Weights of a small GPT-style language model, trained from scratch on English Wikipedia.
Size: 12 layers, MLP 1280 SwiGLU.
Training: a variant of Muon for these matrices, 605M tokens, 9235 steps.
MLP neurons of a small language model. Each row is named by its layer, matrix (gate and up: input weights; down: output weights) and neuron, and shows model dimensions 208-335. Each number is 128 + 24 x the weight over its row's rms, rounded and kept within 0 to 255. A neuron's up and down rows have the sign that makes its largest values positive.
Before each neuron's rows, "fires before" lists the tokens most often just after its 100 highest values on Wikipedia text that the model never trained on; "fires after" lists the tokens most often just before its 100 highest values on Wikipedia text that the model never trained on.

fires before: ",", "1", "5", "2"
fires after: " ", "2", "1"
L7.gate319 [106 120 150 141  69  96 114 122 153 110 102 144 129 127 137 145 128 128 143 127 177 143 121 115 102  89 144 146 114 153 117 116 164 138 145 123  86  75 153 107 153 108 113 154 146 107 154 112 117 123 137 118 100 138  63 103  73 153 125 130 108 149 112 143 129 129  79 164 127 117 114 129  72  82  91 168 127 132  85 146 107 153 159 128 116 165 137 138 122 129 155  77 160 139 122 169 102 103 144 138 143 128 171 135 144 131 198 130 143 131  77 141 174 150 129 149 150 116 120 113 102 107 137  86 157 145 110 142]
L7.up319 [ 91 171 148 127 103  69 117 148 133 123 168 132 141 130 173 160 137 138 117  99 102 149 113 112 113 147 110 138 170 138 105 122 143 115 152 137 104 112 124 109 109 148 134 176 114 146 103 118 123 123 175 108 144 130 158 156 119 142 118 142 139 130 129 135 138 156 161 128  91 120 117 123  98  98 105  92 142 140 115 100 194 146 129 160 146 131 135 126 116 115 111 102 171 126 144 130 102 149 141 102 101 103 145 142 125 147 153 122 146 147 148  98 125 114 133 129 124 115 123 127 111 119 146  95 116 113 139 126]
L7.down319 [153  86 139 163 145  64 166 142 136  73 136 119 122 126 124 145 119 170 149  82  93 123 135 127 121 122 134 134 122 112  91 175  98 111 120 142 102 113 173 161 103  96 154 103 156 129 129 147 142 113 150  95 151 140 110 126 128 111  95 145 118 136 100 155 168 156 156 137 116 124 124 140 105 142  79 144 127 122 112 100 100 122  85 140  79 141 161 112 169  95 124 107 162 128 112 147 120 128 142 167 149 108 135  97 145 106 107 133 173 156 145 114 112 107 135 120 163 142 151 139 140 125 111 100 132 159 191  92]

fires before: " ", ","
fires after: "3", "1", "4", "8", "6", "5"
L4.gate266 [114 125 144 131 132 106 109 136  93 136 151 111  72 162 110 117 160 157 122 131  91 100 163  82 135 171 120  94 106 133 119 114 120 117 118 112 109 141 126 100 135 112  97 193 110 115 115 135 127 143  99 121 154 159 140 145 105  99 154 174 155 161 112 174 161 120 163 130 128 111 157 132 108 161 129 186 135 105 112 154 108 150 113 130 121 135 132 123 122 109  98 149 144 111 152 106 117 131 177  95 137 121 151 177 163 126  99 111 169 127 111 130 113 148 151 103 183 158 141 103  99 143 152 124 160 146  95 134]
L4.up266 [149 149 148 123 156 169 147 123 117 141 100 104 100 115 119 120 154 153 154  61 114 103 171 140 133 142 112 107 107 156 153 157 124 150  96  92  90 143 109  88  95  73 132 124 101 124 119 135 146 123 131 111 137 141 126 108 102 125 127 128 119 128 108 149 104 125 127 122 112 103 113 154 108 120 137 149 156 118 112 126 148 141 111 135 133 159 126 115  78 125 146 180 148 114 127 145 169 133 155  69 133 108 150 141 162 105 174 141 163 126 122 152  94 122 117 122 139 165 129 116 138 118 119  98 115 128 141 137]
L4.down266 [108 124 162 131 178 157 129 153 146 120 173 110 128 110 129 134 130 148  92  91 135  91 145 150 119 153  97 102 154  85  88 132 104 154 155  78 153 104  83 116 121  90 130 138 136 120 160 116 158 117 154 184 155 145 126 123 130 117 112 154 111 127 150  96 149  83 130 135 127  99 118 175 133 158 119 152 122 144 198 164 152 137 131 154 125  96 119 122 105 106 156 145 149 135 150 136  92  90 149 123 124 108 152 137 159 127 142 152 191  91 131 132 161 123 134 123 162 136 169 155  76 101 114 140  93 114 115 117]

fires before: "8", "1", "9", "7", "2", "|"
fires after: " |", "|", "0", "9", " ", " on"
L9.gate1045 [ 95  78 111 124 143 128 173 105 115 158  94 112 128 148 138 135 110 114 140  88 120 151 131 165 106 114 117 148 120 112 153 142 149 161 147 123 127 143 142 195 126 111  96 133 135  88  97 106 112  91 160 128 131 148 141 147 140 164 178 135 152 147 166 124 127 138  61 114 103 121 137 174 149 131 121 141 117  94 112  63  95 111 134 137  94 109 143 138 139 125 126  77 168 135 113 169 127 142 130 135  98 140 151 139 113 135 119 139 158 141 138 141 127 113 128  85  92  91 131 142 130 124 114 148  93 115 106  84]
L9.up1045 [160 127 115 126 125 122 162 125 108 198  80 164  77 115 138 104 169 180  97  98 118 146 134  94 139 168 144 114 122 126 126 106 125 117 148 101 109 147 131 126 147  88 144 112  72  87 108 118 131  93 136  97  99 161 104 129 111 125 154  93  87 149 107 149 105 123 138 156 141 139 118 184  93 111 154  93 112 116 111 114 187  84 100 150 114 123 128 127 106 102 101  83  80 154 123 130 151  93 111 125 117  86 149 146 137 121 159 157 119 139 153 102  87 121 110 147 125  92 170 115 175 113 117 110 107 122  99 124]
L9.down1045 [110 143  65 134 137 101 131 110 115  73 124 139 119 119 130 151 131 124 114 117 132 128 158  91 135 156 115 129 136 126 151 163 165 130  73 139 134 114 112 126 125 159 124 100 113 106 121  93 107 114 112 122 104 140 123 127 164 153 162 127 132 106 134 148 149 115 124 174 142 128 151 127 130 163 167 128  88 133 124  78 133 107 151 107 134 144 158  94 158  98 125 153 134 177 161 128 175  99 120 143 146  64 153 118 143 188 143 111  90 116 165 117 163 147 119 114 104  94  97 132 146 108 139 101 147 130 143  85]

fires before: " |", ".", ","
fires after: "0", "3", "9", "2", "6", "8"
L5.gate762 [113 172 121 106 138 110 123  93 127 133 144 111 102 113 127 105 130 129 107 147 106 171 137 168 157 135 149 144 137 142  88 122 109 148 120 140 136 101 151 138 126 134 121 118 103 121 117 119 100  89 134 109 133 169 121 117 108 130  87 178 122 129 156  91 131 114 117 117 165 128 132 155 166  99 101 114 162  93 115 137 143 159  95 117  96 112 138 170 160 120  84 118 125 117 111 130 118 117 139 122 137  44 105 100 101 131  81 157 139 104  96 158 115 125 156 131 129 139 147  95 126 143  90  48  99 113  96 105]
L5.up762 [104 145 116 130 135 113 106 116  94 109 161 124 143 125 164 134 135 176 151 157 115 159 112 144  84 125 126 129 181 101 115  71 129 134 160 125 148 153 175 100  84 119 144 141  96 150  58 123 145 143 165 136 113 149 128 127 128 134 155  88 154 127 107 137 148 140 168 103 160 169 103 113 136 122 138 101 141 134 117 158 135 111  91 121 117 129 143 102 155 118 142 120 144 127 116 100 130 116 178 117 130 100 101 136 139 142 125 135 120 137 142 140 113 102 119 102  71 129 145  95 186 124 115 145 114  92  80 119]
L5.down762 [141 167 150 140 148 121 154 122 120 147  90 143  91  93 171 115 161 137 149 133 135 129  53 139  99 104 145 138 113 139 128 107 120  96 123 115  73  96 124 113 125 162 110 147 105 148 179 127 121 151 101 108 113 136 122  94 107 135 146 105 142 122 146 119  90  85 115 150 194 123 129 140 129 109 111 132 133 113 137 144 114 116 168 135 135 159 118 141 143  60 128 162 145 138 161  89 137 122 135 141 108 126 130  90 124 135 129 114 156 121 102 136  89 121 121 122 135 127 139  99 115 103  97 108 154 102 123  97]

fires before: "1", "7", "6", "8", "9"
fires after: "1", ",", " ", " January", " and"
L5.gate347 [148 140 120 165  68 106  96  89 101 166 126 119 107 166 148 118 151 119 175 125 112 146 112 105 114 124 112 103 127 126 150 150 162 115 108  86  87 122 130 110 132 178 124 155 158 111 120 152 139 113 121 128 110 114 115 176 108 129 118 136 114 174 101 123  94 152  63 127  72 135 143  90 124 135 126 104 108 113  80 140 104 116 152 107 143 113 145 112  99 114 109 124 139 166 145 152 122 140 130 150 131 181 107 111 102 129 139 109 126 173 144 137 168 147 138  94 117 155 133 163  95 146 139 140 138 100 109 129]
L5.up347 [151 120 118 130 165 164 115 111 130 143 135 127 143 131 131 163 157 135 153 151 132 133 119 125  89 131 125 132 143  90 119  98 164 111 111  84 120 106 133 142  94 136 176 152 178 120  72 123 157 111 139 113 153 115 138 131 114 137 138 134 101 160 117 111 142 138 117 112  91 112 124 153  83 100 114 123  73 145 114 158 134  79 110 157 117 173 147 109 100 128  92  98  97 191 140 140 130 138 133 130  82 141 127 140 109 111 152 180 162 121 101 173 142 152 153 148 111 136  96 122  84 129 153 128 113 155 115 143]
L5.down347 [154 116 130 140 118 135 114 119 121 138 143 122 115 155  98 140 112 143 142 125 122 134 174 172 135 107 162 160 133 139 131  96 139 120 142 109 123 127 118 145 109 150 149  99 155 153 142 169 160 161 152 114 138 119 116 147 161 129 125 113 119 107  70 143 104 103 143 121 103 132 131 104 158 148 139 121 101 101 153 140 147  85 148 156 127 153 154 166 102 132 180 127 107 100 116 146 108 160 164 140 175 111 110 135 127 132 160 169 160  81 114 145 171  75 139 129 121 116 117 107 124 155 123 130 134 144 156 118]

fires before: "=", "-", "Career", "Area"
fires after: "\n", ";", ")"
L3.gate636 [ 84 142 140 109 132 131 117 169 115 144 125  98 118 148 163 129 114 156 161 106 181 129 126  87  85 148 139 159 104 173 170 147 106 153 127 108 116 116 129  78 107 124 145 148 117 152  97 145 143 168 103 139 101  84 141 113  73 134 126 111 146 134 109 101 129  95 153 109 103 118 197  90  97 154 123 168 155  85 103 123 112 110 104 146  94 142 148 117 137 139 167  99 143 129 110 212  97 155 137 135 121 159 154 120 129 130 128 123 174 118 118 124 141 171 134 162 137 129 143 160  96 126 127 132 114 155 130  91]
L3.up636 [135  93 135 100  90 161 127  92 143 128 142 130  93 148 143 116 172 109 113 162 157 141 123 106 111 131 122 110  97 117 145 105 110 153 160 130 172 130 122 108 105 116 129 104 151 166 127 132 103 137 104 132 121 114 130 130  77 155 127 149 136 139 119 139 110 122 104 111  91 115 176 106 161  84 116 141 124 121 110 128 138 135 143 125 102 100 166  95 113 134 138 155 121 109 154 142 164 122 123 101 121 140 143 113 158 131 124 138 137 140 152 117 100  98  99 126 127  93 110 156  90 102 133 117 111 140  98 122]
L3.down636 [162 147 114 112 150 124 132 107 154 127 201 117  83 117 127 157 163 147 102 121 107 138 189 124  99 159  79  93 115 149 121 129 121 163 156 117 139 135  94 159 109 176 177 138 115 140 179  92 124  94 121 121 134 140 103 106 117 157 131 154 108 131 100 112 111 130 125 155 120 157 135 108 158 131 126 110 128 128 135 132 125 112 136 136 105 112 102  95  94 139 121 124 183 151 174 105 151 113 149 133 138 120 134 131 124 119 120  94 115  96 134 103 132 134 107 156 127 152 138 166 122 116 136  80 105 130 120  91]

fires before: "\n"
fires after: "\n", "History", ")", " History", " Year"
L4.gate411 [139  90 110 178 175 126 109 106 138 111 117  91 150 124 137 140 121 162 149 141 129 118 110 110 130 156 136 150  39 147 156 127  84 119 136 132 138 103  99 129 147 151 120 117 151 131 121 118  85 144 120 103 139 129 119 129 160 129 132 133 151 128 106 102 163 139 123 153 145 127 145  98 109 102 130  95 154 142 103 182  92 123  64 126 115 116 133 110  94 156 175  98 173 104 161 148 149 106 119 141 119 106 100 123 141 118 148 185 102  89 125 145 107 132 160 149 110 151 114 127 152 141  99 161 144  98 127 134]
L4.up411 [183 117 113 153 106  77  99  95  94 158 174 101 124  77 145 163 158 149 161 151 181 162 121 116 139 141 170 145  94 131 146 142 164 157 141  85 182 133  82 127 171 182 147 130 105 153 122 153 100 137 147 107 122 145 128 148  99 137 164 221 127 108 131 117 130 143 141 132 138 138 141 134 126 137 110 103 161 116  99 130 118 164 120 137 128 123 112 113  91 130 171 102 127 110 117 147 140 140 118 107  71 104 151 111 177 107 127 126 124 115 121 130 117 142 149 154 115 105 137  86 121 137 177 137 113 148 154 120]
L4.down411 [113 172 106 128 124  90 163 111 149 108 127 119 142 151 179 140 140 136  76 118 141 113 103 120 118 108 152 130 119 122 154 121 113  81 128 118 124 142 106 156 118 124 136 134 136 194 124 142 127 119 142 114 163 114 128 205  88 148 124 138 117 163 112 131 119 130 171 132 125  85  77 137 110 169 126  94 166  51 147 116 134 124 129 129 126 169 139 109 106 151 120 118 167 127 125 149  95 107 151 183 125  86  94 114 162 104 130 152 112 121 120 181 161 147 133 142 118 135 101 104 125 163 141 107 132  98 170 136]

fires before: " "
fires after: "In", " in", "6", " In", "9", "5"
L5.gate1116 [133 147 107 139  87 140 151 124 173 113 125 123 121 115 141 124 125 140 131 145 127 112 107 105 120 105 112  92 111 126 130 127 170 100 115 119 151 103 112 101 126 118 152 113 109 108 106 116 131 152  91 138 121 198 129 127 155  77  88 125 127 117 121 136 102 148 144 139 129 146 151 173 134 121 107  99 117 136 138 162 132 130 154  95 140 118 104 152 119 100 118 111 194  93 115 159 155 103 165 145 112  82 100 153 131 127  90 134 142 138  80  58 132 160 157 157 129 163 125  98 115 109 129 167 131 129 142  92]
L5.up1116 [ 99 136 110 122 119 145 132 144 134  65 121 124  96  87 122 174 136 102  97 109 125 122  86  82 108 146  81  96 106 144 124 178 130  93 118  96 148 158 148 126 113  79 125 143  98  88 128 122 153  94 144 113 133 197 106 155  92 111 119 103 133 142 135 121 118  89 131 118 122  82 148 128 136 118 125 140 110 110 111 157 104 143 153 114 113 103 124 129 138 111 137 141 153  86 147 172 111  87  91 130 116 102 139 159 165 104 128 125  98 135 116  96  91 155  93 177 168 169 126 145  83 123 159 130 127 100 106  90]
L5.down1116 [ 90 115 136 142 177 160 100 121 138  95 124 121 112  97 127 143 149 168  92 108 157 118 154 168  99 146 140 124 130 121 138 147 134 129 121 129 146 110 138 109 148 145 121 143 103 102 148 198 123  91 108 100 142 120 115 153 148 126 110 156 122 169  73 200 122 129 111 125 105 139 140 129 180 175 122 133 134 147 127 125 154 166 137 166 128 151 133 165 115 104 178 127 152 113 147 114 113 124 126 114 166 128 143 136 153 143 132  85 149 149 158 101 101 113 122 135  97 139 150 130 135 114 127 155 134 121  94 145]

fires before: " ", "==", ",", " ==", " and"
fires after: "==", "In", " in", " the", " In"
L5.gate981 [ 83 107 121 160 128 128 106 139 115 140 123 123 122 123  93 143 144 108 156 152 146  86  93 132 179 144 153 131  66 134 137 138 125  47 140 139 130 129 160 134 138 137 121  92 137  94 118 153  98 136 104 153  93 118 138 126 115 151 180 140 107 120 172 103 138 113 127  61 146 126 130 156 166 104 112 144 153 120 139 114 104 119 114 112 129 123 132 129 145 117 142 155 170 109 106 111 127 128 149  95  87  77 119  96 179  91 119 173 129 108 124 146  99 116 160 147 111 184 110 108  97 139 188 142  93  91 119 131]
L5.up981 [168 130  91 171 163 173 112 139 111  84 111 132 154 124 130 134 125 113 151 144 139  89 127 100 134 142  96 101 124 106 159 159 115 117 145 129 122 165 125 102 145 155  90 110 146 106 124 167 106 125 129 148 130 140 103  90 155 131 142 105 166 105 194 139 126 121 119 121 105 130 170 112  91 142 106 141 176 114 130 132 143  65  98 121 167 145 127  98 131 138 146 133 125 123 111 128 121  90 139 135 119 127 143 130 155 114 129  97 121 127 112  96  80 148 155 158 150 128  85 145 149  95 138 177 147 121 126 119]
L5.down981 [135 121 172 180 151 145 122 147 161 135 107 123 111 148 129 125 159 172 107 119 175 126 131 151 112 119 161 113  81 156 107 119 106  96 150 123 163  98  94  58 109 159 124 132 110 127 127 136 136 139  97 126 126 135 128 158 111 104 124 126 120 157 106 130 127  95  95 146 119 103 125 145  78 169 141 140 138 113 166 139 133 127 130 131 167 159  92 122 147 106 156 136 119 113 160 117 133 102 143 136 117 178 132  97  84 112 118 122 136 122 154 150 131 140 156 125 118 151 101 121 136  92 111 169 152  88 117  71]

fires before: "8", "7", "3", "0", "2"
fires after: "–", " ", "1", "9", "|", " |"
L9.gate158 [102  61  93 137  89 106 154 137 136 133 130 139 171  89 134  90 126 138 145 128 173 145 100 124 110 107 130 111 120 109 131 114 104 130 111 119 103  94 128 128 161 115 130 146 145  94 112 149 104  92 136 145 151 165 111 125 157 111 119 154 168 149 121 121 141 117 115 163 102 137 145 175  91 143 152 144 115 137 128 132  95 165 109 101 121 138 186 149 181 132 102 119 121 148 126 120 170 115 120 160 165 125 143 111 148  91 157  98 180 146 152 207 118 139  76 152 125  93 156 115 149 156 122 138  88 116 147 107]
L9.up158 [164 128 123 153 140 116 155 126 152 143  72 145  79 138 156  88 161 147 187 149 164 143 100 143  99 132 154 134 158 102 144 154  84 149 106 113 129 148 115 127 152 169 148  93 116  95 131  80 142 120 105 138 150 132 154 127 120 105 132  96 134 142 131 128  83 104 155  89 168 160 103 119 155  84 123 162 120 104 109 153 112 109 111 127 131 168 154 126 207 121 148  87  97 115 123 132 175 106 149 110 125 124 120 116 157 155 126 126 132  99 118 105 131 145 135 157 129 138 102 155 119 133 140 128  64 143 128  97]
L9.down158 [106 127 113 138 117 139 101 185 162  63 129 105 126 131 118  84 143 125 160 147  90 139  90 105 135 131 123 146 124 137  71 123 143 152  81  86 186 141 101 142 127 183 155 135 101 123 157 113 133 170 150 137 128 167 122 125 120 157 137 138 126 135  80 119 114 127 146 113 107 130  97 119 121  79 139 141  88 103 119 140 106 120 180 116 129 142 130 126 134 115 162 148 146 114 117  94 138  90 181 181 146 166 129 128 160 166 109 158  86 153 133 133 142 139 153 118 153 104 112 124 122  87 158 163  92 123 146 131]

fires before: "\n", "0", "9", "8"
fires after: " ", "History", " History"
L4.gate815 [136 137 102  93 115  84  64 142 122  97 174 112 131  91 149 162  97 120 125 100 156 122 125 128 129 138 126 135 132 135 136 120 125 112 157  67 182 112 117  84 129 167 144 113 117 102 114  92 125 145 146 141 146 158 120 130 116 123 112 108 122 143 120 117 128 111 148 126 116 139 159 112 109 123 144 144 115 127 129 101 118  66 107 134  95 149 125 116 154 149 113 154 153 144 164 143 133 137 140 120 117 161 112 102 155 132 114 137 148 144 142  93 135 158 123 134  94 137 130 145 117 174 126 146 174 114  86 153]
L4.up815 [102 129  88 116 108 129  71 147 140 116 125 127 134  72 127  98 127 131 108 105 132 126 137 118 166 209 138 103 133 133 135 124  96 141 102 114 146 111 120 134 174 138  86 103  99 144 103  98 102 164 119 133 175 140 114 119 103 107 108 125 113 122  91 135 156 133 147 162  96 126 139 110 144 122 113 113 133 105 115 138 154 120 107 141 129 123 121 130 101 127 139 149 129 128 139 130 109 128 104 124 103 121 113 125 139 132 112 125 168 114 143 126 147 125 142 122 156 135 107 113 105 152 130 126 143 131 127 153]
L4.down815 [131 139 162 150 126 140 154 138 188 115 124 113 192 137 135 101 156 130 124 131  97 134 115 135 151 127 149 166 112 140 170 133  78 134 123 177 122 103 113 146 140 115 139 139 145 159 155 127 118 165  99 140 149 140 134 115 112 174 168 151 138 137 101 136 153 149 169 197 125 141  98 153 129 143 110 108 101 102 142 133 106 137 123 124 159 102 106 133 126 149 139  86 107 142 183 130 125 123  87 118 119 129  97 159 113 112 151 100 158 125 142 120 164 110 133 109 156 122  93 129 105 104 131  85 105 101 125 161]

fires before: ".", ",", " |", "rob"
fires after: ",", " United", " New"
L7.gate286 [103 138 124 139 153 123 120 116 144 155  97 109 118 133 164  98  84 189  97 143 127 166  85 165 129 152  73 118 161 138 170 148 141  90 144 132 110 111 187 131 119  99 118 118  93 109 129 108 107 121  85 127 130 167 142 125 135 126 136 114 135 110 150 106 109 189 126 142 147 147  93 147 132 108 108 141 183 107 137  90 141 122 130 163 127 147 113 162 138 165 131 115 176 144 134 157 112 123 115  44 142  65 122 109 176 152 113  76 108 144 100 109 133  93 194 150 109 138  91  92 168 152 125 152 126 163 117  82]
L7.up286 [123 158 153 143 125 178 120 139  94 115 146  92 143 114 135 131 114 134  81 119 118 109 118 136 121 104 127 154 108 107  95 139 169 143 132 106 107 127 148  59  98 129 114 120 115 144 160 134 123 117 117 128 138 143 136 127 118 119 146 154 153 103 134 139 121 163 173 106 167 118 157  89 129 132 117  99 136 133 114  73 126 146 117 105 171 146 126 103 127 172 145 113 142 112 141 142 133 119 117 110  99 107 118 144 137 128 129 138 119 143 131 115 158 120 142 174 112 120 132  82 132 121 136 111 144 112 102 144]
L7.down286 [145 113 144 161 180 150 141 105 114 114 162 131 116 113 148 124 108  85  94 162 126 109 152 178 132 149 138  93 116 146 155 129 107 123 128 101 149  83 144 149 103 103  99 108 107 127 132 169 132  80 105 136 125 143 135 130 117 116 114 108 156 110 167 123 140  76 148 102 194 118 130 137 134 152 133 137 138 135 117 116 118 123 116 140 165 156 142  82 115 121 178 111 136  95 141 127 172  64 120 148 145 118 109 140 106 109 134 125 131 129 137 114 117 117 159 127 179 162 114 146 109 103 144 132 133 109 118 139]

fires before: " ", "9"
fires after: " (", "0", "\n", "."
L3.gate1034 [143 142 115 100  81 159 163 157 143 148 134 163 181 122 149  97 145 131 142 128 173 132 123 141  59 122 114 129 136 155 110 127 190 151 128 154  92  97 166 123 135 149 129 102 142 115 147 167 126 145 165 130 106 153 140 139 116 146 139  92 146 121 128 152 145 125 121 151 134 143 112 106 131 113 133 156 145 144 105 126 131 119 129  89 140 135 114 101  91 167 138 149 130 127 135 108 176 124 137 155 115 114 118 126 134 116  93 164 119 105 148 106 122 155 129 157 108 155 117 122 110 122 177 117  99 104 142 147]
L3.up1034 [153 146 172  87 122 126  94 158 147 156 143 103 128 157 162  96 135 123  98 111  80 166  97 133 139 126 121 146 125 161 138 162 116 101 154 107 110 118 152 141 127 127 101 169 109 135 174 158 130 123 147  77 177 130 151 124 123 137 113 112 118 135 140 142 144 128 167 146 110  98 163 133 136 143 110 162 121 112 163 146 134 178 125 156 123 149 126 126 134 132  88 134 123 123 138 146 116 152 162 136 113 135 146 144 110 143 106 155 127  98 122 162 124 143 119 109 157 164 141 102 152 160 156 120 159 157 110 135]
L3.down1034 [104 118 175 145 125  92 137 181 132 101 133 178 139 133 193 101 109 123 128 138 104 126  90 114 159 146 150 146  99 105 146 118 141 109 102 139 112 104 154 156 138 157  94  93  80 125 126 100 145 133 137 123 110  91 123 110 131 149 158 132 143 143 169 176 129 163 164 114 116  89 111 124 188 109 142 112 118 160 144 133 128 135 169 126 107 116 103 161 130 151 130 112 134 164 143 154 120 141 150 129 121 116 140 107  86 125 131 125  96 108 159 107 133 138 142  94 132  84 138 155 173 152  88 137 106  92 129 123]

fires before: "\n"
fires after: " =", ")"
L4.gate1022 [ 66 152 106 135  76 103  82 120 126 121 137 132 130 133 125  95 163 124  93 120 137 165 138 126 130 171 147 149 139  79 170 148 159 170  93 123 163 148 144 115 141 125 115 117 136 143 114 128 119 145 138 102 127 112 171  93 133 105 108 147 145  87 116  95 116 135  90 117 118 164 110 135  91  86 118 154 156 156 152 102 113 140 134 110 167 129 137 142 123 128  74  86 121 102 132 131 110 112 140 136 109 143 106 124 135 115 143 112 116 104 124 129  77 136 129 144 127 117 118 153 158 157 146 167 167 143 148  94]
L4.up1022 [112 145 120 174  94 133 109 143  98  87 123 122 138 123 121  86 156 156  58 166 127 172 119 124 150 167 158 160 125  86 150 147 143 109  92 119 146 108 105  83 119 137 117 132 102 140  92 140 103 120 170 101 145 141 185 116 116 121 125 119 141 112 163 109 112 111 117 159 104 137 162  91 126 132 144 140 175 125 103 113 130 137 105 149 132  89 125 138  96  76 117 135 145 108 117 117 118 111 107 110 119 135 139 121 143 141  99 166  89 150 150 143 139 156 147 143 158 143 130 126 153 137 153 121 114  97 143 140]
L4.down1022 [102 130 100 144 165 140 139 155  92 103 131 120 128 147 114 132 147 149 111 116  91 109 139  83 139 121 120 175 141 112 150 125 143 142 122 114 177 149 139 131 119 126 148  54 134 185 126 145 155  81 113 106 159 103 142 109 174 125 108 140 150 131  91 128 121 149 151 140 112  80 155 105 141 122 207 147 145 121 149 145 104  92 142 111 105 128 112 105 143 104 137 106 166 116 163 118  96 110 114 134 120 112 122 152 124 183  97 133 162 124 135 121 100 145 132 133 162 156 108 114 131 115 150 124 122 105 169 104]

fires before: " ", " in", ":"
fires after: " (", " was", ";"
L3.gate434 [151 151 133 132 130 159 156 172 142 166 154 137 119 155 136 144 128 127  95 138 151 166 131 165 108 172 126 112 107 181 129 117 151 156 124  83 132  89 119 108 107 147  82  94 138 148 117 156 128 133 142 117 174 114  99 119 143 143 185 181 163 127 115 130 188 118 115 152 126 121 128 171 125 140 155 156  88 106 135 159 177 122 147  86 118 120 135 133 134 148 157 114 119 137  92 103 138 136 145  90 115 122 129 178 136 134  96  85 120 119 140 105  89  97 147 127 133 143 101 151 147 118 156 130 143 129  87 134]
L3.up434 [114 151 133  53 132 105 116 172  91 134 166  65 162 156 125 110 143 151 102 155 130 177 135 138 151 118 127 164 150 103  91 129  96 141  91 135 116 128 135 138 133  97 101 135 105 130  85 177 147 137 170 107 135 111 158 135 119 170 139 111 120 114 193 119 135 156  99  89 134 129 135 103 130 149 116 105 143 106  98 146 115 126 132 177 115 140 124 163 135 124 132  74 146 108 154 125 129 172 115 185 110 148 155 147 136 108 107 119 134 150 111 161 122 156 136  96 154 118 187 147 138 160 162 147 131 144 118 178]
L3.down434 [132 132 126 114 121 116 123 130 121 111 146 151 122 172 160 146 135 192 133 140 181 126 120 139 152 177 158 127  96 158 121 157  98 110 126 117 151 155  99 137 135 132 127 141 149 138 145  99 109 126 112 125  93 157 138 142 113  79 173 134 153  97 147 152 182 149 112 125 148 107 137 122 137 164 151 116  91 145  99 183 149 127 133 140 175 136  94 164  93 116 138  94 149 148 167 118 141 102 123  76 113  92 161 131 158 131 117 179 150 100  89 119 136 101 127 126 168 114 115 195 111 127 168 121 102 108 106 173]

fires before: "8", "9"
fires after: "9", "1", "0", " ", "–", "8"
L5.gate616 [ 82 108 146 126 166 127 126 131 105 190 136 124 132 147 122 140 171 155 115 112 167 131 113 125 121 120 125  97  92 106 147 101 108 139 166 118 125  98  97 145 136 166 167 101 142  61 136 167 136 135 163  89  78 126 146 129 100 149 151  80 109 108 120 138  66 145 125 134 133 124 133 140  67 135 137 139 192 135 166 119 143 113 145  99  99  79 158  94 144 133  99 116 145 136 102 144  98  63 119 155 117 119 147 103 110  93 118 124 148 132 129 101 131 118 116 123  83  77 145 118 109 118 114 111 145 124 130 128]
L5.up616 [ 78 102 115  98 102 155  79 146 120 166  97 102 112 137 141 158 149 126 143 102 131 119  93 132 100 140 130 142  79 156 122 138 129 101 160 141 127 108 132 161 154 142 147 128  84 100 150 168 104 112 135 111 130 143  84 118 109 145 158 147  98 136 122 114 102 107 173  97 132  82  96 143  92 107 115  84 159 111 103 113 141 122 137  89 126 103  93 110 106 148 137 124 123 119 118 128  78  71 119 122 137 145 147 115  96 127 117 118 164 102 110 120 129  80 119 120 120 151 167 160 131 108 119 123 146  96  78 107]
L5.down616 [ 78 140 107 124 146 170  82 118  80 104 137 140 167 125 120 116 109 117  94 117  97 110 124 110 134 113  92 111  98 160 123  96 177 144 151 157 123 118 131 141 107 136 133 112 109 102 115 123 136 125 124 116 134 124 140 142 107 114 146  61 120 110  76  92  86 140  89 131  72  99  94 139  79 107 148 112 134  93 108 123 171 109 123 146  96 122 105  83 132 171 130 112 123 164 117 110 129 117 105 131  85 138 121 138 138 130 127 121 118 141 119 132 177 112 109 130 153 101 165 120  99  76 124 136 151 107 124  89]